Weights of a small transformer language model: biases on query, key and value, normalized queries and keys.
MLP neurons of a small language model. Each row is named by its layer, matrix (up: input weights; down: output weights) and neuron, and shows model dimensions 16-143. Each number is 500 + 50 x the weight over its row's rms, rounded and kept within 0 to 999. Numbers have three digits each.
After each neuron's rows, "fires after" lists the tokens most often just before its 100 highest values on Wikipedia text that the model never trained on; "fires on" lists the tokens most often at its 100 highest values on Wikipedia text that the model never trained on.

L5.up58:472463522514507555553465538456580384506479477564463429451512520534480469571443578522477469438470520452531435413477503427466536558481448534436391611463550505442445576576503460468485486487514489563504516504451502460504572540479430482411531530483460517520576418493495500435485559534504581448374484578392520480482498512431498415600553495613601490466486481501497404572512447499463537495520
L5.down58:593497514469494589517480502517524557439544468547502477501448446645492440539512515490449580531477539509538415510481412416539528510487531519486436532433502460442493537561473489454536582465469478637598445451394448539529483500538561533541505483479541555460508449582444462385507505493471565526579510579504395531500491501474517525443492456579455472451405520505590433475478447480477575373486
fires after: " a", " de", "ar", " Mar"
fires on: "c"

L6.up166:502373580530502480460459470529478547583598469518473465524554613576503583588469576520483516520485633448513428466439522477461481493505471562537389536520560552485518457534470477520423452501421454479489489506418487533470535467551529487495500542513552370467595431506531437502458636402545470415475485539501491543522500493473535494584488439517524503473419514492495429464500506454485494512578
L6.down166:541490554541500520510502511542565554542522538503462536456562463513593432446572494571488588534450591528541580469462594448501434482494467404521465502542514504501551530438493408448511561454470478496457477503493555405607485458477551438455505447421439530461414546557591463568538465506522489413512397521542538504437464407573558587519490530495528464437365495428519431543498454545513591513453
fires after: " a", "cc", "ran", "leg", " se"
fires on: "c", "up", "is", "s", " Re"

L4.up518:409370557487425530466462552528536518612536466514536428505483424533473617546523489478481527426459630500512438437399445503516428484503554497511443481546622558482511400556481542467529468418455470491584467515504431486504539519428541457466586484469508520540519489514488582558463549562435467451469477502556505515541449505517476435506495361498592467484498451500498579553495500550519516533488
L4.down518:401554378500481475531471534555440476548565554449477450475553439471467534506508509500512584477452451426428569490503522449504407470421551534440620527511499529495508551512496528604485534492412428603517482498370506519469505503546504507527531579493389440422527528545496463458480404547571499528462469551539548539537552473480560486545513546499504458574447556525539416529442466508430485475462
fires after: " di", " f", " re", " se", "u", " un"
fires on: "it", "ment", "ri", "or", "tion", "li"

L5.up253:590480545573478464488496550463529439543510578513504530386525506585479517534588522470465501531453608426472515501359416541472448508585499484476543468517517456469541493423432504544500565483595557447404499491472550498519537489508453451516528576584552462529539491457511488520436461587369524496440535415498467551482492475523381485511564550562548441562561521492510396585466432465443555502518
L5.down253:545430468518410517542549530518441545497549485411494528501473597503501523483419456492528504549658466455437503597467427452487454561585524533486449488565489579475557524429480544483483518525478535468598492440506414479539478465485458532439463464549483475496514544593537432549473546530431487445481450508557540554506565498483487559479405440517592476521485451474451616575505525491618482566468
fires after: " G", " S", "G", "s", " W", " "
fires on: "il", "ce", "re", "e", "en", " di"

L6.up186:534471518574450506561433514509641484511539507434476517376516413544477581547567517530488402582467503493463546414474353384406450497511513582526407457535505471466481488553481537454525535425561469474472443502491498490468582549450494512495497522551582508537498533592482550519511496473503580480463485570484409492448483548567464471515534515448440482506538434467480541514522472508507555553510
L6.down186:532468424468503367415527502467413382471340520571412533580560468497411579502499469446511452483454603532561431511481470497398539519513485532463491495558500473379498454515533446526511483531466506508633411510489530465500504447535525513597554546524493517515542472495461442463533478483529524487549518475480487455537506465586568506477485568458469527493499484575534505540464509538449492533524
fires after: " ", " the", " a", " is"
fires on: " d", "lan", " the", " La", "er"

L6.up200:514527527607440621475392548456556411570584496483467488511507513496528543490497527468432458574517648461457477467465510554454454414562501448492499521522488478608473536467428590451541454459550495456516465490456476557404560511529473439419480454502589458474470559446452531465499524469492425484557574463460488524553408523509525463614518493501533456484551535493463423426550456485522506473522
L6.down200:398552467577492542562503555533513550435473479536526499481455510454577442510468496492504436504545442545550499493526574459524442405475498538423455666513465500565483560533496526538528456563503406539527503599534433569419566418538439489517427528462581519583415490580482522494431429415496501518500519515448442485493515538483561383504547540493473463395509461515534390507507510494560560454465
fires after: "th", "B", "F", "g", " second"
fires on: "L", "A", "al", "ro", "-", " Ar"

L6.up362:467488515608539514523485494483531455516501497463549494416585497511459541573532439454517443605445455490393485511491382432544507563518457525506470599535496487477498504480395506473522516519502587479457471551437502568484543458525491491492467561449544414571604590376559507415423517424516438490539473510474590537466487477543436551518485475423501528590648577494414446492436505433436489541498
L6.down362:529593563539502488562494499523462461486547474522342536444511450485522523521487509454554499427471501451495449498471471434447501444457529412504468448552519449457576494513545536485529493573529567519623546484490597550517445566431386492542471474590532519504479489439413460560423575506425396443617440539481566546514449521419475475507533410506512598437549500534508453529470596432601435471426
fires after: "s", " st", " T", " over", " S"
fires on: "e", " di", "il", "te", "ent", "tor"

L6.up156:578422551457440453598436445471464557577545491484496541488512473494490529550417491520474473539528496544435544339513455514417497523568425541493435467525575433539533451446503541466482499516509471485406515480491442540472478456445502552455482508477606467464469548512508509521484513467445532535511484520460581388522506449558454494537642465588484566450559515460489466533472530478417584565542
L6.down156:486463443478503459537550514461504477392422540481542520555452496491549558450499501478459425500527441499491471481539538483441465525455450504493489581480501487442618492546551554533496473490497545541493451347460393474527461518513470495427488589604450521410466567510562489449505555557389565532591518487459480478497544522536441574546604497355491572489428431596437533574464646518415460530473
fires after: " a", ",", " American"
fires on: " ", " b", " se", " h"

L6.up524:492482546435499532559407537461530500538557507431544413474474482427466496517477554547513472491505548450501472475469493474473405483482419571569430508557492539500497455513454537549529502501488463576464508477570355544492527524382547493539538471448554518526457497552482471508554564580483522419523539571524477565459523446471487407562618466515509619563515607364445520567509500390479553531494
L6.down524:488503570448486483386487494501465606518564536530488438520412491472462562528500482592525485489548504549476499485481567491394539417484545473519493583470579465569432541546539491517436596560496455435512478303524572456549514672587518493518459501538417527479480463515423555449401417479527544491546575478468513544471588469512509489453479596430532462469498506524518518478505509423483602511492
fires after: " the"
fires on: " "

L4.up492:508547531464459506545500533567472451563509537529460473575537526470485527543428477572526454499512505535456441581446442405475498464449609438602477528476509515402502470538499532415578518596507503426488520538519486492420435478376463456470500506404500530516435581522511528506593490462568437402521648552508575517469484545486548513497550499504527450484532489459502436466552497442461535557533
L4.down492:441553446437556444511440456549411513440457481605538499483517481522508474448514510491478442530473548465545508463562602515438443438593457528460441617519383556474466495478405548466617507534485512518525356598409518468567521545567530455476467547458529560477594485473428543539472468555499457507603511474612531496530481515426457419522411532543486460568472448481544510530538497449570418463506
fires after: "co", " co", " po", "-", " P", " up"
fires on: "ur", "on", "r", "g", "et"

L5.up91:609517598533516470370475500425608464524469412555613513487474521494492441463480589571441431497438504499499468522484515527486449399496511498554494439482470439385473483534559496516493573452491526539435547504585416537486554505379562523531513456498483431486483491552490488498551560479505581417448500538513460490538451515440421451478427456539500557538435608416527506472444487492511468490625
L5.down91:418510586457506579516467589482469569599544555551477495481505477543423517497533426509496484443518403415531586506563461456452500584480504517479511585462578412475499513497470516585502435562496455525552586452537526463503456485558507423510506564527358525592469514486389517584511502472556543516432531572509447516522541442431502425582466493559516469415442482449597523443472537476406497532428
fires after: " the", " an", " The"
fires on: " ", " f"

L6.up168:508411557464530505491494499419465509528524585555540471409531527510553447511470498517449422522592458579502510499461451462494502416536526561446457534480536460500491460454536511492534533429471564496406464537541405561454517548439520524499549467440529462489495553433488544485604552460556542473482516630507454473546509536391474482486448497559543569563514576394467361491394532456514482547417
L6.down168:581428556438555455489517549535581462511540507450459546508576500487448514527473480504487523511434534522497494476384467606490485533454533544495491555523554477421526564420490518480534500520582618497562536404492520503458515576461493545509508441459476511580410516474442554584523419487439373428443527507418571475598526504444506434502437523429488554493466467499501573482514568433632481494558
fires after: ",", " to", "ed", " with"
fires on: " ", "5", "est"

L4.up330:461520530505465440535533475518483460494530564567542483487433501490517446524543461521475449551545449461468475525415452493467482510471504511624464485544548405453478478481481532476434480531595503585491513475492454620488553398523485495496522543468451514515484551522464500468453556497540459426468622456491437538427455591488433406456647502486640483523465557485416472552504479450512514577629
L4.down330:443472403509474486471562475530503520512539523472476476570556377384596488455485513464516589460521521517462469436506559500522483562554445514616595419541506477431485506491623562492561492441489495541507465283449541420493541514480470506499532565552551451512529551458498498531433471481489530525519529463533521582520440548514525412451558505474482516549486445498517521503551533514565456488470
fires after: "==", " |", ".", ",", "===", ":"
fires on: " R", " ", " B", " W", " O", " Ro"

L5.up65:542466563457520524456456463428486413520527604472534448616514544450470465511470535510450501558518441556500454465430507496480508544488434623468468497527567487451475491532509559431538493541475601376530478509537560448493532484358414431456531486556538454511616513515549545546498612421538504406542545490394449432461468561501529488457440512516546549448530542491436498534576446505489472479560
L5.down65:530473517453512458474549428470426387490540442523410490454529535443591513461615550513591510479437626472507448478501442466532560522506634484509514424559449534512525451538527567577540539565548554472481560488401454437578459561418597479439475440535538527474465433465460537487440476446419513460539460501497518618438445418475504485509519491490475479458554521485446523519576438398450537542506
fires after: " comp", " po", " me", " Po", " Pro", " Me"
fires on: "et", "s", "os", "tro", "gra"

L6.up368:433419521578483577496458505425481422516508533479490497443478511556537502491479584447527497618479485478512467479389482435473470481417495553493408556516517439525444543462517481507491436436538591488453438570445454590498565598514572466459536453508484489597479471510524456464520519479590499539436473488442565470430496568436560429596534507465462542418591513491514487549455491526490494458481
L6.down368:504624438513515393457488528481444518342464520546581496482559485516409523549471516443411476520537444450484457460471529459478514487461430539468499624487483480541504432556516524562557483568447476624504502531529506540440432478525493604497491447487495518484570493442483482419480545507454417586556556505441518468428524577552419424496463522557504521425538571500477445545563469444552477503536
fires after: " ", " An", " F", " Grand", " For", "L"
fires on: "e", "na", "a", "es", "art", "ne"

L4.up475:535473536457484519455422460465576419503525510522532467583470502478466480538584532489622505597634468489499435440482435476483497505522484439549548489399534485517509565558505559513476493546440468467469527514530475506452494372519446479453527571478517518526579515399508555473544551457536489474495487539445443559511461499444539529434589470530544540503501503459429385583500403450493588524457
L4.down475:425544464452452546534456444501469422525408427536489544538524536569514544515423551534544581495506423469498542433383469530608489479455535517522422543494495507525516434511481610446533495519523464477545489415563459487513469506393506410539506480497518473585603502590484498627430453402461550522538453472417450521510459473503561493552539555551475447510609480513523540553576473486503494496546
fires after: " po", " Po", "mb", "po", "B"
fires on: "s", "as", " Pa", "os", "par", "li"

L6.up387:483534530504538509462438418493535454474525450517521529568467501541471433569452547505535497532540520520453478555513510483497559419592571481474430443527498421482470546543443560493501565462492589514432592499614518487478479516419565410388533543455521550518500609385505499470530537482455548447525561442471519442493443444479613474595498511543564420489492563481500490568461452394526529537441
L6.down387:485434512500498550518489528515567505531489420487449587402434400509517523433495547587498482500500514495463504537548533515518480514437423534398491419517406498586545524553510478446449470458571493514491504602510619522472628431437550587535532476465535559482569586485538559520447423553582543527527502557522579438542458519470415533474534488512457534506449456446469537438616490515475506514470
fires after: " K", " I", " W", ",", " La"
fires on: "ing", "w", "T", "D", "F", " I"

L6.up170:502490556567492547511518541535416508519483460448554518434471501568472607555530475436456465515415498456464348408494540468463487400413570509450484489555532522467488525407431417512500605549511504405501407556502529571483488506517484467436475451457531458646515491513421547519401504470556468510494577397479535438559462551460526507498585487574484590575519479458478494496537482571461597561544
L6.down170:601497506429604506488545505515539514521530602498496506425529446507487411460584496569565538427475463529529537539484462459480531561502470541538470491509497502512407372470528509500520508479601467443483471432458511508411420565404476526508423449453509522395580524627571489450484501497489512515490496527491509495506538430601585519422427537488588531431498372490445443601500551526508449481462
fires after: " Bro", " E", " B", " re", " Ho"
fires on: "n", "ry", " to", "y"

L5.up353:553510560592455545409379513467483458568440415498490526454521443475441477526591459442415499488615472534499506435484498501440439451526483593440423586509565446517477517452514531455568435534443428494471490484494544593443542540465547479515496490400500455554519531512399587434546545530537569455540492493403450507517425501536582468475511437425501589431547588500526539418606430536473466511548
L5.down353:491552446489523426513445561454536499471448548559570452540470501428432470534443453559369434372444504450479416461423518545430540472449556532469464592543453521393547495570468495535510549465521597516477556485550579520524482521518484468464516558500494466460517492456525436521423493467498547503535482458446515526608515479470500524506511465577470517550623477474480411495503545518501546507502
fires after: " ", "ub", "\n", "|", " p"
fires on: " |", "mar", " ", " =", "ra", "==="